Weights of a small GPT-style language model, trained from scratch on English Wikipedia: learned and rotary positions.
MLP neurons of a small language model. Each row is named by its layer, matrix (gate and up: input weights; down: output weights) and neuron, and shows model dimensions 0-191. Each number is 128 + 24 x the weight over its row's rms, rounded and kept within 0 to 255. Numbers have three digits each. A neuron's up and down rows have the sign that makes its largest values positive.
After each neuron's rows, "fires on" lists the tokens most often at its 100 highest values on Wikipedia text that the model never trained on. A number after a token or word is its count.

L11.gate187:127140128069142162147116139134140128124098146140084108140151125112098124171133117110065134144142140078153114170116118136141134131148113133136147130123155140127122152111124150110169112147128145125144147085167139128155157107090143103151116103151123121147146157146130070097117110167141132152117105116145052137107132088112168145140137101143166134117119095122167167146106113117132106145133128159170139159154146110139150150092110119126141128132123141102140145157146137129134129094118122134103150120107191133170141120170139170103130149136134169188143173135144182061128129146135113102
L11.up187:146155137127119159122142103151148114138115104131103104125131165114109075138129112152099107084141128126188157126088142101132132145168131123062091111103185114131073148102096139135104104129157152137203152163123104112092132106107113148140132119135133096167129142126129120137170103109096135169111127149128133094108118084132131166152164127096122110138138136118072178147096119165113152157136171089128161149094125147120113097133105144140166138126143076124120163095129123109108107103129135082112147150142128131139116108159102101142109109134117145130097096129118115122127116127103155131
L11.down187:114100128120166135106134139148143101123108138109148148114162139129132084072131134143132141107125090065103104111106160136153123103135123090115115132125127148111089090136114089130143143096116143167133105169136117141129120088111138167121116129125136146162141141157143113107181112141143124133167140126094123086101089162124124128139128133081141108153219078150151189095094129135115144119102090117160157131160098110102123103134113145097117156122097119155112137156122114151153142146102121186095130123122140160127157139133153097118144117127158127107089162146102096163127143144144114114
fires on: "en" 18, "ang" 14, "amp" 8, "il" 7, "all" 7

L9.gate94:098130110136115144196149097139158115121145163136135105117138107120121116129130128105148141120109120156090105202121159131136116153109130147125147101093129098164090188145157133143163159096128158074111167097140143147121097099120115140117133156106189134139143119127147119138141120127135116123137104113157105129120177102158156136121114084114163141103110079151140156121141155140112115103133092143139128127135102095099120106125126080133137111101137132122131149146091110151111115133101120112126139133131133124131110158121152164118131075073122074174143115163164154121163164143126070162
L9.up94:084105098099114161137155121170135172109163126159146127121115112111118147098081176082156135124145112111127163098130132079105133104074111122127162150143128118103153090149096107110106175152087172092160107134162105137126115162114086116141159109105100107089126121154157136142120098111121114179116117111145150128130113090132110133174099143133160123139131129111112114149170156107114118132115163137127146081127156150162106123106109104147127116166121140120136132118137121083061111145144088109151111125136118135167155122156100121129126150159144143153130156150100136139136104174130155117
L9.down94:128141139154099153129128097130079103143163158157152128147165157133159135098108151140091064118128124121124129089122141114127075104129092145154089114143139125138120146131184138117120134146119112117162142112171109138144119137115125171133123107150118122151094113146177158093150088101156140144133106085145148126109128110107147107149124131128123125144093148133145086116163137124092101127114130141147006100124133128119144122163104062115125130134115109132082096143103106133136088127173140111107174163116138123108124135118122170102133160151126141122151151130130102118132107115119137124
fires on: ":" 51, "-" 48

L2.gate443:127137134126156161155134111129103123115123162133132134122110099128142177115120133102100145091122131175113147161096139108104126121182146134087137130192155147096124111165108094104143146168134144109123120166089142142103144126124116119137097100126086149162113149095126131142154095157123159170120086140127134110135119127095143127127117132148135114122134166125120146133133155143134132101129095146092091131125160103104051162141138166146199173116125120144136139101126102147086148156127153156102138178119135155114110126142132184124162097098164135161114134133126172165125097097117133135
L2.up443:117100117117120151120148093140142104129138108135106108130147136106149117124130162111127195108134140135153092146129138117107097130115117107166159106130089105137142129143147117083125154117184095121109110128119098118135139128166158098121143166120127108103125141098122122141133152126117113183118171131137125153115173141122146154174159088128131124072129099177087099130141112151095129101154141123121116116096103131109134132055075098108124126126107123120159140106167116157101124110136158145156092129110124102151142163164111151083107111130126108115146122106170126161181157127093088183
L2.down443:156138135156137129148110168146086145105136097141118151113126123161139190129126146148124135087111128084125164142147123074105150112162145137076138128114163174098133124112113119155150140145128166116111122136132140141096125103096094119140159072139121134179132111131147141144143146145121189141129073118132120112145098127090098117108138112097107125168193149095128165162127133133163148141146105151101087168151136107135108119145185143162164181132138117124121118132125097100131150122146121140093138107126140130102091127098164137111137148135147158159125135173123144123111104082112133106
fires on: "E" 18, "echn" 11, " Ch" 11, "_{" 8, "ology" 7

L11.gate222:143153074084135148124103120150153124122134130143131141174170120153116160139151144123130112142150132085126135146110150141146130140142122152150116103149089141148147171138167102120114109117134102080123105154163151117087086086072117147139129149139109102096086171094119104104135065141129124157153116106121128133090102136140137146120115132127119156086174097141105117106105124113132125097154114116149145126140133106105114114132191133147099093141104129130161098161140118133109134121105094125113131169135180131159125107149145131140152153153097067159104119146118192110131156132155108094
L11.up222:090094104126127125157155148152100101129129180143135157161141149125085109106102130132113107138113142122158108099126177104080107089113120146099115158092125139178134150158130108166115140118108116138118106111130104145126108147079160134114120135114117108114128048090107164114070137109078115152107127135159094160120159179159113116135137168173118135167175137129184165131128109118128123144115139125139104146158144126118131165108111123131114105146113124144112114130168138120146121138174123157126135116116145180116138131140102148165151148152118112088149100104109119153156139147145163100
L11.down222:121123108118151100103089115115138147089132102151104121116099157108154168113100141136088098133104140149106132145123156148111149129124124115123122158132137135143126119124120135129097123150114129123136139136113111124131143139090123137150070143122127150087166080133139122105132120127112125122099144143127130096120113138132097124120117104133132123150132073124155103151071117131122101152122146091108132114121163105112143107093131106068143092114117109120102103126161116146130184116110118199193101138126120142158166141154132148178147096127193041158136107107126144161133164184159161131
fires on: "est" 16, "-" 13, "m" 12, "us" 9, "ph" 6

L9.gate236:140134128096101130129142132138174180116129133113169127146181125112089148129132108147136145144130164150128134099087121108101165098130126104165101100098110172055162139135128134146124119128099114147138138133111126159164151149128134147105123113121109106111155137140115137118145171114127183109104182117145116128165136091117143146147136136124164139127157155113133178117115119149130127144139121110153123116118112115096175151186128135154138156126113099151125147155123124165072135143099120130165130143088115146114131105161138121125122140161122066084068107110135182106134152093162168125
L9.up236:094151147121101173130130087142123160137117140190132121115150134133153125175123146121143146151142117120132145126092135115155128093119102117178144094112127146125142132088089102163141094102118172117161144140146146125142165096111130097148211130119115151128109120141087156145127139100143112100112173113135163090133147140091095122129127090112164099100149118115142128149093111070107141125104088174130146137153066146143105140114160138141109117151086126127143134131110109120137143140135101130126175125123099136130117154102138123097153106112094132134152181109124111138156115090091085112
L9.down236:158152147136129171172134113121169105164136138100087087098160092141136146137124087149097113130138126088099115134076138149121135119120141116117117102157137136137123135148079146102120078122126156117144158129140131164107111092101132111109151094127098099076104125156123171115142154129097130116093098157151103139162131137129125120175134127094173125117109127137125152136119142114161133095075097134126060117144125118209139104104157177148154084138107108129139170137142138142107105120108092088151143121164156132127128134100166115128129093119119121133143110112166132109153130144113143122
fires on: "==" 71, " ==" 18, "===" 10

L2.gate253:081124068108119150174130093109074150151100135145149122056104131128153150126116126157113159106113151128123159152107149140135132125147151110139131156140148115134125090139145098104127169106094088127111129063100149132114114181125140126140141126163124118093137113148130141122153077169114122111097122098126088121094148167138093131131137096122141107124112160110146083140131126082157125114120151156100117105100132146097121123125116111167132146110119129174071103099147105124148137172149130140080142121153158176165130119148164111127131113117136132107096123157096107126120103152089139141
L2.up253:124166116119125136160139114124097163140095145117131180132100130115122111108137134127108109079124158167113130090105142108141176182141161146138100082173155112160144117113118133144113151111110131134145174098116115115168131148128148103157083081116119110114128140121101132114124091129133132128133094114084076140126143154157107120110133107162070144158151111178076103139096079106140140134131134127121074088148096136112130114117131122131152132114140104127139178131155147082124132198140122115138155132124133132114114096109144129156114116118146104136101127121142123160181121076110144111
L2.down253:143140144168113130105128146141151130118175126151142080155125117154135142166127112092158129179129178115154122106123106138123086105097136094136091177112101130117100114173141131118148130115120104112106096105166133170117122115124130115106108170166162156123138141132171129116131141112122120159129127124174182114126088123084157171139129152113174103092103140075123150122159108109125092088144144144121107163086154110139119140153122118094103136165135140137126105132080134158078153111102110188142122130120135147137132180136139122105128146117142122143120123133117136106074108167156138135
fires on: ":" 23, "ver" 13, "ae" 10, "ain" 7, " name" 6, "ails" 5

L10.gate355:124069145127137155119148153135139127126118121094157147118158129083100144058114133105153150165106147147121150129129134152125142148104123126118169126180113104135093122106190154107177128141143133136129110119145117095121168120158138116117195103114132128129129175117131099103147109124135094130111176118085133145105136170157121141114113098148153167136120101142111105119136111114148105092118137136145128104123105118130168136100124172132154130143113157130129093145104116077090141149156167155070096153151128110112187147111111140075139122172109139138137134138107160111150119102155122145
L10.up355:098100123120133176094146116114110148126138109141153134101147114136125173134146105150126125164101106124139127155135117121102161117172084161114140128112128152142162164155134177135097103100129090093136148149126132138137139119133146131128129102147102152060118092123162117109088142074156108128144119135144143072121133138147131120136102120169168152147117127136162147086156085095136142148108106114085132148142117076100153103092140091102138111111112101137139111155110166145128136092077125132112158071167087115142129124163122159103136126124134100147172137100133150121169116095148152121
L10.down355:164122133112110109134121119132103145144146144132147131161099138128110165105123142161126130151131094133162118128121092060134125114160141103134112117102138165086156162134077177167158090099126137160159122146154112100082146143098148097131150136152096136117136096164096093145121086149155136118161114119144138094149199127158090107100142138143143108126134103138146121125118144142117136146132122089108210101146120110112152117132125123099113097137117105113149141161099144142131112092063117135152139154145117109149081126141114115099140106122133107148096161152150173116127154125142136088
fires on: "ent" 16, "." 10, "ept" 8, " one" 7, "C" 5, "ra" 5

L7.gate265:108104101115144136152136118135131138128143135157144129162113139138141151132119177142148152112146161121170150082155159190113119130100147151151103143106120131116081154169136155163130113116134125081140173093096101137151128106127159067113079123139164098143137093138144115114102112150149130155162131161177121114133162149166120114112072129142124101147126164142162104136113138069078135110139115141135141113153137193140103161140108122134150109141105126132116152139139150123121105122138061124076142167149110119097109133105131150118138131101090101122101097134115139115171127126106127118
L7.up265:127109065091132083145125105151132121135134097124103151163163104155156153135113162143158108171105104120142123163097136104129149137117137148117138171133146125102139110118100095162125159127112131113158183143164128154105114088127149126099111126095109114169069143152131158163145083126113144102103135095109111129113104119141122124139106143146132132128102124135123117147145125134150187158120165163136088096173121152124172136104154109140125111119171117150153135134132103132163094123119100149137114136146084134167117095162155152153139108141154112107130165154083116086132140116192157121
L7.down265:133148111136139118105125137140067084101133138166157095151103119143139071116125148131125101122132156106168121169117109151154113137101142079080115093102113134125118124125132134133130138143104117143156165148159110195119152166112137125118089156170113125149104135131111087110153101144154161142089138128127158152125165133098106132153118120118126149133152123117157125111153131114103087137138125135150167188170098148117131159116113161148108167112103142138158125114146069144126150136157076132144156149144099176103081133104131129142141154136142138128111115131170102142120169090099166127
fires on: ":" 76, "ony" 7, "y" 6

L11.gate434:133074089144130157138149154155147139060109144123141120124123146156130125114144170164115090110148124096128158133073169078133109132142136151128141168137128175118124141137108128162132123127096131097116173128157120132127126115072166152116087127122160077135108134139085138113137135110147116159136129112131079112116190132131109088073125148151130094161115096141092139154141101101107094134115130106128144150107128149156108153122131100137124121102156112079116127128163107121076125106100142175133107156113149151129109132154119127158140132117110136161166157139126136088117158087149119135
L11.up434:126139103104152092153127146127126104139129134137183124121118170115128135108141143123121127153098132133126133155102155095113107105109145128125086098123114185170142100153111132140157113140135116125117122076108173158138131142081151112100107142171128095102157161115129107087159175085117095130182098130116104178138122140151127142159106122141106161114153106109152145144127183146103116138118154118148121147164117135149147114169129125126132105125110144124096123084125101117101147164178153166149095154105171123158156084100082149153147109150092123097116109122134161132136130149120117080
L11.down434:111163154107090100118068137107132115104156164099151117082083106078107094108104173150137103134111128085132139110107158167127126148156150114147158059106116135147149124114148082133120098146108129134126131154176106148149155166142121107136129164185145126120128139120123132141133130110164142115114155115141121112122116144176174138102104165157148111132147094098131141163110125152123131098114113145124136139158129118106120156142144121123113187127177114100106111135141154114107111140120129116138146154139135096140137115098156157151122158129147102111074152099080116134080141096173136115
fires on: "ol" 17, "ab" 12, "u" 9, "m" 7, "-" 7, "h" 6

L9.gate308:161111178143126116111141141179141153092119165117120106154159109144096097134118145113119156120088112151121140118118112108137188146138138141135109154160149140113155117118100165138163084145170128149103156160125143121124164111119119070113106114135103141137169084113091082119122156142105122127128156132125120161136099118153131160147148101118135136124123144116172166141138111188086115112114121140177129104165127129172109119123094128141111115113098104155097153124115179113149094134126123123165135111146102135108073154098207141135102142110141111115137117142135151134158106122168137153
L9.up308:094149124094128148141121114113140156137100102122165136211145147091152123170090102086185113152158081142159138093079107111113165110126107132123101117122133135162164124127118114097136115101154069112103122167144120156103133145129089133152104108132131119159116146154118153148188118148093108107111182134087158132124128092097092131130137162112128103089128113078139116112091136134159140137128127135130121146121127135110113119126116114110165139146109153152115105141140098101115128152121143168115122148112116128170134105119114104146105127132154143135140090111099123170159129093186145125
L9.down308:101196143151103108088102129111108146163125145106164164110129113116170178141132183118172121124111144091143135148115125093139068126133113126117120130110128116106116138128128115158151114136169137123127131146169108094112113143117116133091179099121113143124113130140128136119153161106100144088137122126107119162148127102119134128162130145159147162142095119153118128101113110131073108153104129131113063143134140094180119141119104137129124125128125178143098109152102135147107130141090082073171086162142171097167119128136149105119101121142152164133110179113159132145111114123095128123
fires on: "s" 28, "es" 15, "ers" 9, "ing" 9, "y" 4, "o" 4

L6.gate423:136102141153106161138162128136155124110184131184138136130115134140115124148171142127107079158097139116153130121181151146082143174144192108126123108122099134160141164124126103150137137093130150139131134172149135158116110085134110121129141170140171126146142181113139112146070113128135122110131159102145113123149135102112149141171092162115121160135132138110128141161140138100116144143113143101159138094115115105125111085166104132101148097147090136131129117157122117131134156151096096113089169119132145175088111127145126171127160157161117098108099093130131161123131151098118179138
L6.up423:130111144105099113132139168145098153125127146127093146122164129090173126138098128123145109137063180151112140137161121113147110121104121134107133086106101102118084172104136152103135147155130158135092137118088101145158160165151144133135091147101113102100144124111143125103091090135112106125105123151110075127080140149151105139085130130125157138111089107185153138176124115108150144119144114117132115123111141113134116159138136151112122113107168101114113130127134128156129094087102147170082104099109118120109155119136082161122122128119140092102150090145127136159163186140131076114
L6.down423:143113096085119112145098110115125116121137099129131141150115144063162142111171140120113068133122103116124151132157134115123127096144125077122120115116086141162126140122078109120116127147136117132106145135123114176132135122124127119160102158096117084106125159187097079149141149108131113133135089102134135111149100167157096175127109116142122117119186128134150120161124119110111118133115094118160125097072109126108118124153113113047141121125140077157147086140167112131138123127109089199100152112136154152122137109147103159121114105136185126126121120136098121144144148108135133133
fires on: "oun" 16, "ele" 10, "ph" 8, "m" 6, "om" 5, "ided" 5

L9.gate442:116134132126145120104117110106127166116115093148121135169151142117129138162120174154102122149124126111148142118100135089132120132125111170125100089072131099114118126101099132143092104122158122134127122105125129123108143136096099130174156110191129118144118180152132082103134088183087162124154136118118145169152133106121107151142127151147093117183144133136135148173117107083127167137089148190154149154163161134130102127120103130136157101131136160144141114144130142168147088138100097120131156089110112130106153164098103108143081118156128157116122104092145129135167117151174135147
L9.up442:123147172101132134156099146115113151118163113126090155129138103090210087162089103106159119131179125078111102090115168133116127130114117143149111124132168158088162190109118138097150117137117110140129104178096116184118140103090076111110107120131135156153146154088137106135144130128116093124130099164128138164076151134119080165141137112163128104115123139152156136107165144154152156115132122152145130148125131142126115126117147110143135109119129108118132166140098129163162190093146130105139123115129107109122112148148112123152099163117155129119137140114129164099121127111143123149
L9.down442:128147088123114133131133148110152143163127115174153151119118144144154186104108142184128122091094099140135122132114105120179147124134146142124128123143122156131126136139092093129111128152149148130132123092128148112104111145177088123125128114135113114096111134109107141102118129106101174146116121173107115094162106122148117106182140143157103118169157140108152133104132119127107135141095090124117069169147123125103084125120125110153107088131107135142127141167118100132162073162053108133161130148109156114106128115134123134187104146082152129123135109076085147128106073140138110128
fires on: " County" 13, "s" 12, " City" 8, "ics" 6, "ation" 6, "es" 6

L11.gate59:092097130082119154131137127140153113091160127112154174163149123139132101143097108132069135117132150121147134133125141071137133111124066108143088133118111121155143204110140135153131089124131116113092151107134124128105142089102120167149127142126141079119139084149126105083141145159128116154139134134168082095130152130146147129098131110099114122134168126155129121139108111132138144124141085119132154130141116103155116150114140159177156111106144122148119130153187122133154103075096104134075127116107105140153148192156099122140084140121134156122153152131130154157148120090133115106
L11.up59:093138155160158126072110169127122147137137098118109079141137120153090129137159113077143164169145087149177144175142115122112117132078142110091147120110153139132117133107147176135158154152132113136143125138142103129113090141130117093152104112124181157094152133126142133157147080117093130076142091134147109166095145115116140129108127146133144136162100137144102188111100118153133114115118109122172118121162142161088114122149104122149141117120090083117155131146124137135105130146152115119113131085116143087142131130138157124132158098112166168127152097112127145073091157111142136130
L11.down59:136133132108143169122168158134186136111104154133123149134135117129110100152126135097129146139144121065168151137120109117142135124124115080104130126092104129147108127081104118204137134153116155077138130130118124143134149142103142094122132128124117104134152084133107135105086144165112165135119119109132151121099125101142156164141142109147127135145136111132179133112094093150160136145144106116143200080171123121072124107140106096160129138130138098112142119193168130175136090143114147147110130132124087129176121121164115113101124120107112141120091175121113126101125148140131081122
fires on: "os" 16, "ar" 11, "en" 11, "all" 9, "er" 9, "ens" 7

L10.gate356:151124158088113116154150163096162113091085086125085112058156115125135128118154108133135097135138147112155143117077109135080119152090128143123187073103148142113135134161117181152169119153130168103104083099124125087121092110114130107101144144128112073139127114134120127116072128136129129114104125167154112110160118150128113114132123132135162139145165111089154125146137163126141113118149110131147109113148121121134132121125125130139139097095113104122141180125140128087163143092119120147098127102101126144126150101134110141136129087145160116114170118170135126073093141105114104157
L10.up356:135095152134123136144086168170073154076148064126171152115142099143134094120103095152138092143103144109126165132105124112151122129163147143109123165155120108085138116153097136142106138097117113123088090109098126151085100127142150105120119108093108119158062124122141130145124122155135137106087135108142143123148061142113149130160144119095147128140140133113123115135173112138130118139134169184093127134128116120124152142136167123113118096101135131121105091129130106116111125162123134158113112160132118113163141107156137061126110133163157110090092152141098143125125121087089138103
L10.down356:100124135165128126106112117136095114118136139116103131178114131105146119110102127120135140128147120079114104131144152085096129142143147124095102133154126125143134110130118109115131142112146123116147125142129154128127131167148124112144124110121108158166128141112125087086134137130136172162120128122098122099160099131148151107141112123144143141131095125125138154124133096131099138141093169127139240125163145128110098113142091132175156056144173102150114049129102168132074099187124136134116150108158113127109084140161125140136080142100115103128133140078140114138127094131114150148
fires on: "amp" 16, " of" 14, "N" 10, "ag" 8, "ent" 8, " number" 7

L6.gate210:138096133125155136134089111145104164134125141133127110180168094151140136150061120124169097111148123085148148137104171134162128110131143093091158160123185109121129103097135133142110117134116164113092104148162117117118132122102116132142106129094105084112120106153129135185152103180132114159097137153158165121145121200092147125117128137136143150142100134149139091145139136137184147134136113061116109138159159129121108140103126133133117118120137129096161149123109092166099119171112108098120109135125152124116145131115106124116126135129155155144070171133154144121128178136134146114
L6.up210:117137138163123140121143084150138113110155187143164158132110108123160143158080087103115170125142098090141128133097144103157136116086169139147127129132163129120143104086133153096126133130153093164108132133160135066157161072113127135147130104149088093162083105094101115155133115118132154095111118069130122139158118115156115101125144115155123145097100104145120137126146136123148151146151136135104101151117131131108125150112116092169129107108210158101105098112120112172114118116133128156172135116142096128104106124133123103173093116148148106099137126146158114126124130122136149157
L6.down210:151128107122086113125111140076100115166081124152133181100122160113143121100122132111150129126116157094113108069117119145144096126116096074136112100140110163125073121123102142112140135165093104130099123161117126118106144105128075095149157094181107100147161123099120120125119137137124124117127141119140109088128127066143126190158142167165110147164115121115085127127119098113129129161087139153161132146123118135142112123101126133128124162120165125117116096135126157153103145162119110129150151136133131121134136131089159126120079155078134110128125155144129164159117121178150075104
fires on: "ans" 13, "es" 12, "ach" 9, "g" 7, "om" 5, "all" 5

L7.gate282:086117122171154092106134136157117108125114134104125119098115128117115130126130110098100134089141150135116119102129143119097166120105132123121127137118144159133138165144101107130129104148142130157067128150136081141138105096119200116147109119117157127134118119087138102155196096109090141154140102152097080091141122141099143118077057156132096110119111167135116106130120184168081148112150093103123145109151104142122143141129123132129110125145141152100105075143122083128124122153117113155166120136114152138150154078117171154135139153112116137113118170129114153120156147109132114083
L7.up282:156110144105112120125156112133117147104137102147091140156151112121113118087142163085171137111136128105094130132084104111097119107133182182109142136128130146113091133134115129118145061096163162175126168141124134114138085087121152117146145137134166154103120098139119111137139126160135146169125108114154147127149140123098120116125156132127117129140154146149098106138040125130139127125108113142158113116158085132124140120112084169113118122105128122152133138151141093140169110147119167165169109111116099137153141115119116149172127145130148086075161112134107118072171148104165125121
L7.down282:105175176151086155123147098109128115153105139138185173141122194151118115106137128144127121102143143098131122152119115118139131132126128132124152107120165128097100182088111126114140136128167142091161156122130078150132150138117099101132145134132151108099082111150116113119111119109139101141112110109141121154122113120088136117138137136100075154126115074159155123109157129113105148143195149135145192174143127160118135124129120164163106138092154156125143086096086093171087131127154094118100140148143157118127124119131099143124098149119115122131107157126144144112113136166106153163
fires on: ":" 26, "o" 23, "um" 7, "w" 7, "a" 6, "ó" 5

L2.gate459:119138102082134151156101058128151171116113098133157142152119133137116132145150150129124122132125097099122165121098161135099124115112127118149158147150133096130128108144170140113154166150132121107133124124094146124125141126198093090114132135157113114130109128122150124163095137146112145125091130082137117124140152126136166120106146135146131103173125173139109120129166155112134158138124143160207148100157139111187131141145123059147154118118143094095169177079094128111080121129128127108132149155142167124101148134151119097126122146122139165161101146111166152150104138146111134136
L2.up459:134150098148149118136130109165112153123146089179121083140127127137154147134153086100148123158128131153133098140111098154121131122101139147157154161136134149147140116121155092150135156108087088116124135169142113143107122141109131133187084146103113102098065127142129141203113087181103160119135131141131167117149133081152114133137136137129129183104153120107117131139133126153137145128145127146149102093136093097135118145127149134119156120126128115119130160156107165116173113113147086134147082136135149162141106136104130119145153167163102116127136136151121140056080113114107138076
L2.down459:126098174155090137129165118147133117187102146142123143129123110144134105111127130110135139123101072125118102152122123112173179145098136117126141154127156145137089099108132101099155145131114115098129138077134093147137085137067134145110165114144122151157114109100129067090123095128105115100196151127119158130095088142110168148136155138119116139111101109125146116126154133094127128143105101147094189132106170162141165089110114143139102144117115134126098065123142128150126108139104168146142146120115138120115135083106087157132134152124102120165122158126129105126147152098147120106
fires on: ":" 29, "able" 19, "ative" 15, "ial" 7, " Country" 5

L7.gate402:171143117148112176095126126114149110108099126152182139131154179114128130126116154163150151130109140073157128135104122110119102149110158110138135109163147145072142132126118128142133112146126136129113109138154136122082094128118168150112174096115112139111107141147089125112168174133104125127118148133160111129166155131131123113180150076122134094109113113190124127144142117126156124135112109127148164129113102104134146078137118152115153108077133101150109147128136121143134128187129111115094146155064065137106105133153112106110103107113138136103131130089151078119144072117144112111
L7.up402:105150116141119128139148147107122133143117086072143160101149152098099159149124143147130065077108133125165133105126147147086131179134109136125123110133111098114131122126168135127115137140121102145156139104158127139119087120116145151147131145097107086153085145126124082140110101133115117163111127084190103109110085092164106143137120139121106127083096117132098158121147170164153111144162139094115118130126164102111131119058095131111138134123141121135117127139137192111141123144157105111111134159113146076122114085086093100134153166108129106143114150120163111119139126159103105131
L7.down402:128154123095102147150135124102133150115142117085117163107119160096115130158152127140133093112125133156153177147157117130145137172113119127093156119179162101119136111119124093126140154133142146132112107128131143160149146125124142155150160100078122162140133120127091112127134120118139139139132143150135145072107115126162123164151139114141107100098084081110086138105148164120149099139137147098133193131111129130099099114140128149052146164160132146140133123101116169127143145160141138156108082127097097103155119096107109124106142139131149093169088187101181124143105113136128131172
fires on: "us" 27, " Ad" 19, "ay" 9, "d" 8, "ow" 6, "ad" 4

L9.gate366:114135138117145159157119115155160147159124152103168153179167126149111147147104131152087107109127093130115161085105121094115162131105129077150125159147154167123153120121095116124151110102128109154142131161136120137077155138132109140156114086124110132139138153092136108139155102131094138132108134159105145133131101178129165129122154088149150085105141175087113125096069088145129160123112129141112130126067110096125083160162132156154098109132106152133157106138132124119101134110125111136145097188137113176145095119130106139151154112141091136144090138101140118121141116117155100102
L9.up366:148158136143114149133130095126112107123093161138143151122148144148122148145096093125082159091151167137120165134133141152116125172154107137095102145162126143153130120073129162145131095178136147114147131122095134132140194108114129153095104152124153130129094098121142133138123112113124114149142175129153119142158134114127137173107152097133151099159126132150073145124125175119130143118169130152142144106116100140120140164123110102118146166081139164121172114136146106173143172118116124152085151154107132089129117070131155169099152140082123148131140135062163165116110135118124120142
L9.down366:119105134118124110091138138120112130150128097111144167141171101111140165114128118125121112147132109076131131145167119110111141134125132127134092110138100118150141113131146125127136118108144128159146170152131136116116099150116135130132102111091115132123123143124163144129164137120125119101065128151113137132130159119113189103116150153122153124092158144113130116133151116092137091103110133139147153161150115145142103120136156109178165036179082122123087149110111153071100106176139130066116127109149129135162102154132160039124119118137153131091156127146116105117180134113131140140
fires on: "===" 57, "\"" 12, "==" 10, "s" 8

L7.gate382:116124085148103087171127147116126154108154131161118069118150102120090135116142111091146146150119146172151142133123117106136106159097122171117166133110097151171086154098086168111156139113154126122144148168121129096149102094125143129110162137159184120166116164147131094179076109141143163139129110143123113121128171114149149159131113151146110145157113089137116094147113119096063109157144128097153133135133141138155116086142123136124131143156158153118134144113120146084128149136104109134136151096098155099135137125112137154126113075111156118116143085137127135091127163145133164138
L7.up382:112104132166120154152139091130089109144145184092145128148122128148135165128139135157152138117106153157152090135140117140139148120104122124124112092100142137132154090167125180137101130130140142130123137132083114083166115123084105133133143119105154107110132159154149141127118101107144098134138087149132167145151123107108134124135145110214125101139152094111148069108122155136124130071103089117149116108098096192123132105125131165133148138100159124150145163107135115139114157139123173118158096116125069139113124139079120189123148126122135155123089159110148157146111119133134142123
L7.down382:131139095103167110096139103163091069154130137117178095115097155134147155130109106125123104158125110143145128099136111129136114101096115117131095081124137145149144142093136180154133139170136144126144085092121140145126141107110116132125140105121141128137110114137115146137114115071104093137156141139139156130139121117091117168118170131148128058109100094117160092101115127166110103122135093113102148125130106109165141119102125178149087146077119099112133184082115132098111114133125181141144134119177097139149102109101145119105103119179111128126109110081163129130098121130128129134
fires on: "\n" 31, " where" 19, "=" 7, "u" 6, "ol" 5, " res" 5

L3.gate5:141113130126128123136145135134138102141145118135126120086089130131136133112137155122162106181140138088138110115149113138131083124118112122158115128131102130118149117117141112113128153087135140168126163123142110127136100091087139143126103153131134115156124142151102120119141150100146167146123207138106126093159156123083173156150106146148134160127102081159103124157124116119114136126128134101097162132146127122100142119070192101132148088131123127092153139132105166142111102154112133130117153131089085141125169093136088146088120140174149106118125121075201143140187135122151153086
L3.up5:160111094088140142162111113131118123165123127114104179118191139143105128104105139161116125114128158138120119112146170124136111181102136100120139161160107109150144113121102169128140152183174109143150152103137104139108096127112127156077107158069106140168151124144126104143126083127144168109079109174129136153122131188133092145138143165126106140136129100171114123188134125156119132134148114125146126132111206133131148129119115125122153116118101116123136120150134120089136113136154145134110159111145122149110111134144116131125094157101147095156155125118124125076122186100121120136
L3.down5:151133123099117129126096140095120146131088153105107167129127159130090102109082170159118127121119145153147092144110153115158101137110118109135126139180121139109155094122101126130160119155118100139127136115151122159120118119111126117104131136131121122154131118152109084095135109107145142151121097135127117108129136135093105132116140152099104127063087077133095123182173131135071145127100110097128169143134172132108125136100107117055162106099146109159129104126135123092148121121106137143116138143154100147113108142180115147132070143135154111120151147069168086077147124124160106150
fires on: " add" 28, " Ed" 24, " Ad" 23, " ad" 20, "d" 5

L7.gate25:144114097109091076152152098145132140131149074141169066104162122147099106123146137115134137160090143107163157136143132118179092139126155123158130095113115123143099126112138091146131097188111151092152106163114152127138096068114161106140124136141118140141137085171120133103129111126121140203149155139159129107143174127132112126150120127130100112137142142093077119168125133125061125140112154104143118140139112169157086115129148128137111089167114120134124139111082150148114112131115152127154141152097128105129095114114138154117153151077144156119108140123128146145136115130126100133
L7.up25:138115122111134171136109088141124083133161100112096143157169146120106166176120138111073102111139117071105130131117121111171128093163132144148135110100159108099133143152116121149168112107121181125100112109125113128141114096096151100144155137074147137101155107096107110104152171112103144146109142134091123083153100120081131138137104158155096111116127105114100147142128139119130171142112139152102126111141095148149133104112118127099120115164131107091128162156119088174117105124105098140104124119116145147151129110151123134101147111090161121121124155137144114071084146145112066145
L7.down25:105154123157135073122128114129086141130143129156161114168108115144108072094123167174133119129138121113153179174098092175141117132093143146108113103143121139124119144113180129084133136098142152119146136095156126144138157159115134163104137112130154148144135113157130113102117098124119080144108156141196171129137157160149121118122146142101112153096105123131167112149094093129088102128135158131146140126147131111152129151152133122040125179152112135151131132126111132146124150117155139116143091154137174118090103130136132074087129160143137140128118128118137152088136119125158141123
fires on: "im" 20, "oc" 18, "om" 11, ":" 9, "é" 9, "ag" 5